config.yaml
num_hidden_layers: 25
hidden_size: 256
num_attention_heads: 4
num_key_value_heads: 4
head_dim: 64
intermediate_size: 1024
vocab_size: 8192
hidden_act: "squared_relu"
norm: "rmsnorm"
norm_place: "pre"
norm_eps: 1e-06
positions: "rope"
rope_theta: 10000.0
rope_fraction: 1.0
qk_norm: true
attn_scale: 0.143
bias: "none"
tie_word_embeddings: false
parallel_block: false
extras: ["capped logits"]
init: "normal"
init_std_qkv: 0.04
init_std_o: 0.0496
init_std_up: 0.0572
init_std_down: 0.0572
init_mimetic: 0.5
optimizer: "adam_hyperball"
learning_rate: 0.00845
lr_mult_qkv: 0.4
beta1: 0.9
lr_head: 0.00867
max_grad_norm: 1.0
warmup_steps: 328
schedule: "wsd"
decay_fraction: 1.0
decay_shape: "sqrt"
final_lr_fraction: 0.05
batch_tokens: 65536
max_seq_len: 512
doc_mask: true
train_tokens: 900600000
max_steps: 13743
dataset: "wikipedia_en"
MLP neurons of a small language model. Each row is named by its layer, matrix (down: output weights) and neuron, and shows model dimensions 128-191. Each number is 128 + 32 x the weight over its row's rms, rounded and kept within 0 to 255.
After each neuron's rows, "raises" lists the tokens whose logits its output raises most directly, leaving later layers aside.

L21.down540 [ 91 137 133  96 141 137 113 113 123 157 180 140 137 223 106 115  78 155 143 159 151 104 116 144 139  12  89 141 148  92 116 181 128 115 192  95 115 152 140 146 126 150 118 148 148 136 124 135 160  66 121 120  63 148 172 108 170 116 154 168 120  70 163 139]
raises: " include", " have", " are", " were", " continue"

L21.down5 [105 151 140 123 145 120 155  91 107 137 107 119 133 125 125 128 115 115 141 171 191 135 165  72  89  74 114 113 111 135  55 100 144 155 166 138 165  93 156 104  64 170  93 125 129 100 111 165 145 189 127 198 138  94 157 152 140 110 139  81  96 164  99 111]
raises: "ric", "Gls", "uct", "uction", "ruct"

L8.down59 [102  84 109 103 107  98  80 103 146 165 170  72 148  26 140 123 161 135 153  77 144 170 103 133 125 140 100 125 130 167 109 169 100 174 119 122 126  88 127 190 105 131  87 108  94  83 178  89 117 148 116  93 114 140  93 112  86 123 140 178 168 158 137 115]
raises: "ir", "ár", "irm", "ired", "ugh"

L22.down681 [142 135 112  60  96 151 125 145 105 122 103 168 131 172 159 166 156 150 125 119 135 131 104  81  91 159 129 148 145 103 141 126 137 131  48  75  79 114 143 155  91 134 147 158  61 154 106 111 116 124 197 122 130 122  90 171 186 168 191  77 141  97  89  87]
raises: "y", "ied", "ate", "ies", "eda"

L15.down797 [154 111  97  98 124  84 131 161 165 197  49 103 153 112 223 138 152  82 140 177  88  90 141 191 143 130 137  94  66 140 159 158 137  97 139  82 121  87 162 170  82 115 124  89 148 159 153 130 161 166 104  58 137  93 163 104 125 135 109 160 134 141 182 126]
raises: "ines", "oo", "ou", "ves", "ird"

L11.down902 [ 85 118  88 128 125 121  99 175  84  97 112 125 120 128 143 152 231 110  82 197 193 127 166 146 160 162 138  72 141 156 171 134 199 117 121 128 104  94 110 130 146 156 137 133 189 202 103 135 157 155  80 121 115 130 144 130 166  98 118 121  83  36 143 168]
raises: " east", " north", " west", " south", " northwest"

L15.down564 [151 190 141 118 159  98  72  85 131  88  81 103 133 126 125 138  97 128 190  89 119  95 166 104 140 146  89 157  58  78 124 154  81  90 140  60  63 183 126 131  92  83 111  93 149 182 120 158 162 138  78  88 156 168 138 171 122 111 108 133 144 176 148 138]
raises: "ns", "n", "nan", "tle", "nia"

L22.down182 [107 108 165 109 122 193  78 111 134 165 106  95 156 188  51 107 109  78 164 150 162 104 109 168 144 125  64 119  85 159 157  88 152 101 130 137 170 157 127 144 119 111 179 104 137 139 145  98  94 143 153 160 162 120  88 160 172 177 107 167  83 147  73 120]
raises: "ie", "ee", "ional", "ees", "ue"

L20.down634 [140 129 182 100 107 159 140 124 133 114  86 108 117 183  79 125 168 115  95 143 116 160 147 146 118  81 110 124 146 133 152  62 105 135  90 159  60 157 141 148 124 121 159 139 116 120  98 158  99 139 111 142 103 103 109 149 132  89 130 152 136 184 119  94]
raises: "ops", "ot", "oti", "ored", "ore"

L11.down130 [112 194  99 193 134 117 178 167 121 110 183 117 121 151 155 135 127 173 115 130 182 137 112 114 154 129 128 120 146  94 156 150 150 119 170 130  87 121  53 123 116 141 158 124 153 131  36  83  73 136 131 137  69 149 122  59  94 149 106 133 168  90 136 113]
raises: " him", " his", " her", " stating", " causing"

L22.down781 [121 176  66 122 122 138 181 123 152 130 133 178 184 214 137  56 170 127 125 129 180 207 110 127 106 123 105 102 147 174  62  86 112 165 130 125 108 114  67  44 146  99 136 133 120 147 169  94  67 114 145 190 140 119 164 105 119 144  85 106 112 201  68 131]
raises: "ory", "ion", "ment", "ils", "age"

L22.down962 [136 175 129  95 124 133 152 148 172  87  72 130 180 234  82 138 152  73 118 151 122  67 134 109 171 106 110 106 126 101 164  86 161  68 152 157 124  97 126 127 150 147 135 210 119 118 135  63 169 106 110 105 132 174 167 139 115 130  85 130 161  98 120 183]
raises: "ns", "i", "lla", "is", "am"

L6.down316 [135 117 157 165  96  99 158  65 112 139 110  58 113 165 118 124 117 121 120 156 138 107 120 129 102  97  93 194 124 111 138 198 133 145  56 161  80 190 129 131  93 134 154  96 141 113 115 116 139 155 176  81 115 156 185 103 113 160 142  79 159 183 111  99]
raises: "ally", "ually", "ably", "als", "ament"

L21.down613 [103  85  92 139 112  99 116 145 145  63 103 105 125 222 189 104 137 152  96 100 134 100  65 112 138 147 111 121 135 113 213 158 137 114 123 121 108 133 122 123  98 160 159 125 146 156 147 102 125 135 109 147 185 139 145 150 123 117 141  94  89 111 102 178]
raises: "ze", "zing", "zen", "zer", "z"

L20.down673 [112 132 152 165 123 139 175 110 230 149 146 103 173  97 126 167 110 149 106 128 159 138  86 135 167  91 120  82 124 114 117 132 127 140  97 140  85 146 157 177 182  96 143 119 131 156 104 142 234 144 142 141 152 145 182 162 107 108 101 105 148 165  92 152]
raises: "on", "al", "onomy", "ified", "ak"

L20.down909 [105 139 150  58 181  75 145 102 145 123 148 119 112 167  94 109 125 132 128  87 161 125 149  79 131  88 143 120  85 114 147 140  78 112 147 182 196 143  69 135 113  92 138 146  82  92 138  87 130 169 146 116  75  82 157 122  87 136 122 162 189 105 137 124]
raises: ":", " —", " :", " –", "—"

L20.down440 [135 103 178 140 127  89 127 194  91 119 118 110  69  87 120 176 148 122 171 131 131  78 127 108  86  72  91 111  88  92 159 155  95 105 136 150 118 112  89 114 119 187  75 104 123 172 133 178  99 109 111  61 111 139 114 138 176 179 132 187 139 129 132 135]
raises: "uit", "uke", "ual", "ust", "water"

L20.down615 [122  90 119 102 137 151 121 161 141 140  59 204 102 192 164 113 109 124 137 149 145 116 168  92  92 173 145 145 148 121 145 130 151 155 158 148 110 124 159 116 108 104 159 122 137 113  90  92 137 158 119 143 134 131 131 126 158 153 148 154 120  87 120 162]
raises: "y", "ys", "ey", "in", "ies"

L11.down899 [171 170 150 150 100  99 119 100 108  87  58 102 148  89 139 137  82 107 113 157 153  62  71 101  91  98 148 131 156 162 173 170 163 123 104  91  64 142  87 144 108 172 137 135 169 104 146 117 184 134  90 105 113  54 163 224  98 101 135 133 177 137 181 102]
raises: "uck", "cial", "non", "urch", "nia"

L22.down318 [137 132 108 143 178 121 131 100 141  88 175  83 159 164 140  89 135 118 172 129 143 169 117 185 173 123 165 130  86 121 127 124 115 103 141 106 118 115  67 105  97  90 126 135 148  59 143 102 136 147 148 122  80 154 160  95 115 147 122 160 137 182 120  98]
raises: ":", ";", " :", " —", " –"

L8.down0 [121 148 124  94 122 107 160 131 140 118 128 165 105  58 134 141 101 123 129 127 133  81 110 117  87 157  83 120  68 128 170 157 190 157 103 130 106 180 159 107 186  72 116 157 126 109 137  57  98 150 141 184 167  92 184 146 133 174  87 135 149 178  70 113]
raises: "age", "ages", "ament", "ific", "ability"

L15.down483 [129 118 107 131 219 121 121 195 139  90  86 162 141  97 139  92 170 104 133 108 136 101 121  89  81 131  82 196 198 152 124 158 159 134 104 161  99 128 141 139 108  99 150 133 139 140  60  92 130 122 105  94 153  75  73 152 149  97  90 109 126 171 131  96]
raises: " to", "wards", "n", "ata", " what"

L22.down778 [131 124  95 126  79  85  71 131 133 170 139 121 143 190  92 127 152  95  80 141 155 149 142 108  94 176 133  69 167 120 156  97 159 129 154 135 106 116 150  97 137 155 116 132 135  86 133 124 174 110 106 110 115 102 113 135 157 152 162 183 104 134 139 169]
raises: " south", "ina", "is", " west", " east"

L15.down405 [181 126 137 133 108 138  95 158  77 140  98 157 170 114 143 113 105  93 107 131 124 155 208 125 132 108 109 178 110 132  89  70 176 170 108 115 133 130 181 132 161 131  99 154 155 120 150  72 165 123 117 211 142  74 112 174  62 127  85  84 124 144 131 155]
raises: "ase", "iate", "ated", "ark", "ed"

L20.down448 [ 88 143 109 140  87 122 149 117 118 168 120 102 143 185  81 122 162 149 125 134 100 116 130 109 117 110 147 117 204 119 115 176 140 143  91 148 158 100  98 155  93 113 132 107 172 123 232 131  73 104 128 189 147  95 150 125 171 137 137 114 115 121  93 159]
raises: "-", "–", "s", "'", " County"

L21.down611 [146 162 115 164  85 162 182  95  97 186 191 123 168 201 120 121 157 115 146  97 160 130 174 132 127 123 142 133 122 147 190 148 119  79 159 159 121 112 110  99  61 153 158 115 145 147 150 146 138 169 121 111  90 142  71  98 117 115 126 124 129 153 139 163]
raises: "ard", "ional", "uel", "urg", "ene"

L21.down646 [170  58 110 146 114 116 103 123 107 124 140 166 166 151  62 179 111 182 131 121 161  72 159 104 145 129 125 116 124 103 130 118 135 129 125 103  76 128 177 170  84 110 164  67 159 150 115 186  94 102 126 102  46 115 134 111 106 136 126 111 181  89 133  67]
raises: " II", " III", " VI", " IV", " I"

L22.down528 [ 72 172 155 155 154  79 171 127 142  68 109 177 145 150 133 121 113 142 166 147 147 132  46 129 146  89  85 141 185 146 149 131 152 121 140 190 135 195 181 116  94 166 115 139 120  63 115  94 138 120  79 151 142 176 120  93 160 136 156 146  90  91 111  93]
raises: "19", "century", "62", "57", "61"

L20.down800 [129 157 123 155 148 108 129 117 172 188 100 115 134  47 135 132 159 160 173 102 143  87  72 153 181 137 165  92  80 138 133 161 135 163 158 138  98 176 133  81 149 116 126  88 159 119 165 132 154  87  30  93  90 112 142 151 151 132 127 118 131 117 119 153]
raises: "ir", "im", "mber", "ch", "man"

L22.down220 [158 157 128  80  96 105 136 109 126 154 211 174  87 123 131 124 125  79 164 175  96 135 171 143 165 120 110 167  73 131 115 142 108 110 150  74 132  86 130 122  91 190 124 126 153 144 121 129  98 154 110 156  87 114 139  74 129 111 108 109  76 134 142 158]
raises: " would", " could", " refused", " then", " might"

L20.down24 [167 105 172 120 154  97 124 107 143 152 111 160 127 120 164 134 103 107  79 121 168  71 123  74 168 136 143 173 123 176 178 100  90 126 114  87  24 133  78 165 127  89 142 165 128 166 157  61 105 168 126 120 139 126  95 151 159 142 115 135 156 174 149 103]
raises: "ius", "ive", "ea", "ella", "iate"

L8.down901 [ 89 146 131 133 105 131 163 120 117 155 157 160 127 129  84 114 173 123  56 175 117 114  78 210 152 168 102 215  72 155  59  79 158 142 120 149 122 124 141 152 143 152 100  84 112 133 105  82 117 119  94  90  77 135 131 192 128 155 135  61 127 114 176 150]
raises: "ient", " others", "ually", "ime", "name"

L21.down205 [170 129 118 166 141 141 118 121 151 113 127 153  97 180 120 113 182 113 114  87 155 129 142  67 148  75 177 158 123 154 134 124 127 118 140 116 112 141 102 117 172 134 209 160  97 106 108 106 152 102  68 116  54 135 104 161 133  92 154 176 110  93  95  95]
raises: "name", "outh", " -", " —", "aus"

L21.down427 [ 95  85 105 131 134 199  90 100 153 119 102  98 140 185 118 116  99 145 132 100 110 139  97 131  40 125  56 146 157 148 178 118 152 166  88 154 130 115 115 141 195  94 116  99 163 169 144  72  98 104 190 127 106 159 111 156 162 113 129 164 153 164 127 119]
raises: "ee", "ees", "quir", "ement", "ment"

L11.down934 [ 72 118 136 187 147 139 154 116 158 188 170  91  91 145 136 120 138  88 138 152 168 162 162 165 118 104 110 196  78  89  77 108 155 189 163 161 110 108 101 110 136 126 160  85 201 137 181 145 129  99 119 117 115  97  55 142  70 128 179 105 100  76 130 100]
raises: "gie", "ld", "ls", "atic", "ath"

L15.down626 [112 139 103 135 157  88 133 172 141 203  85  98  82 122 123 117 113 108  92 129  88 138 152 157 136 108 169 169  91 122 132 110 148  47 122 123  97 155  89 180  44 115  77  74 144  99 154 110 175 141 100 208 154  97 148 107 132 125 162 136 100 156 102 166]
raises: "s", "'", "’", "ets", "ies"

L6.down300 [124 121 155 125 133 134 100 152 157 125 133  47 146 108 138 106 159 131 145 147 115 102 128 136  60 134 148 132 135 129  88 103 135 114 131 169 124 176 146  85 164  96 188 117 108 183  96  90 174 124 174  74 156 121 135 133 134 111 114 121 105 134 182 117]
raises: "ito", "ita", "ature", "ently", "nce"

L21.down240 [120 159 113 164 137 141 109 154  90 133  82 107 121 200 176 173 163 166 130 106 107  79 118 147 106 111 154 171  90 115 159 135 154 150 158 114  59 134 112 128 154 179 130 150 179 146  94 121 129 138 156 157 181 152 121 114 191 193 106  91 161 131 170 150]
raises: "d", " its", " him", " his", " their"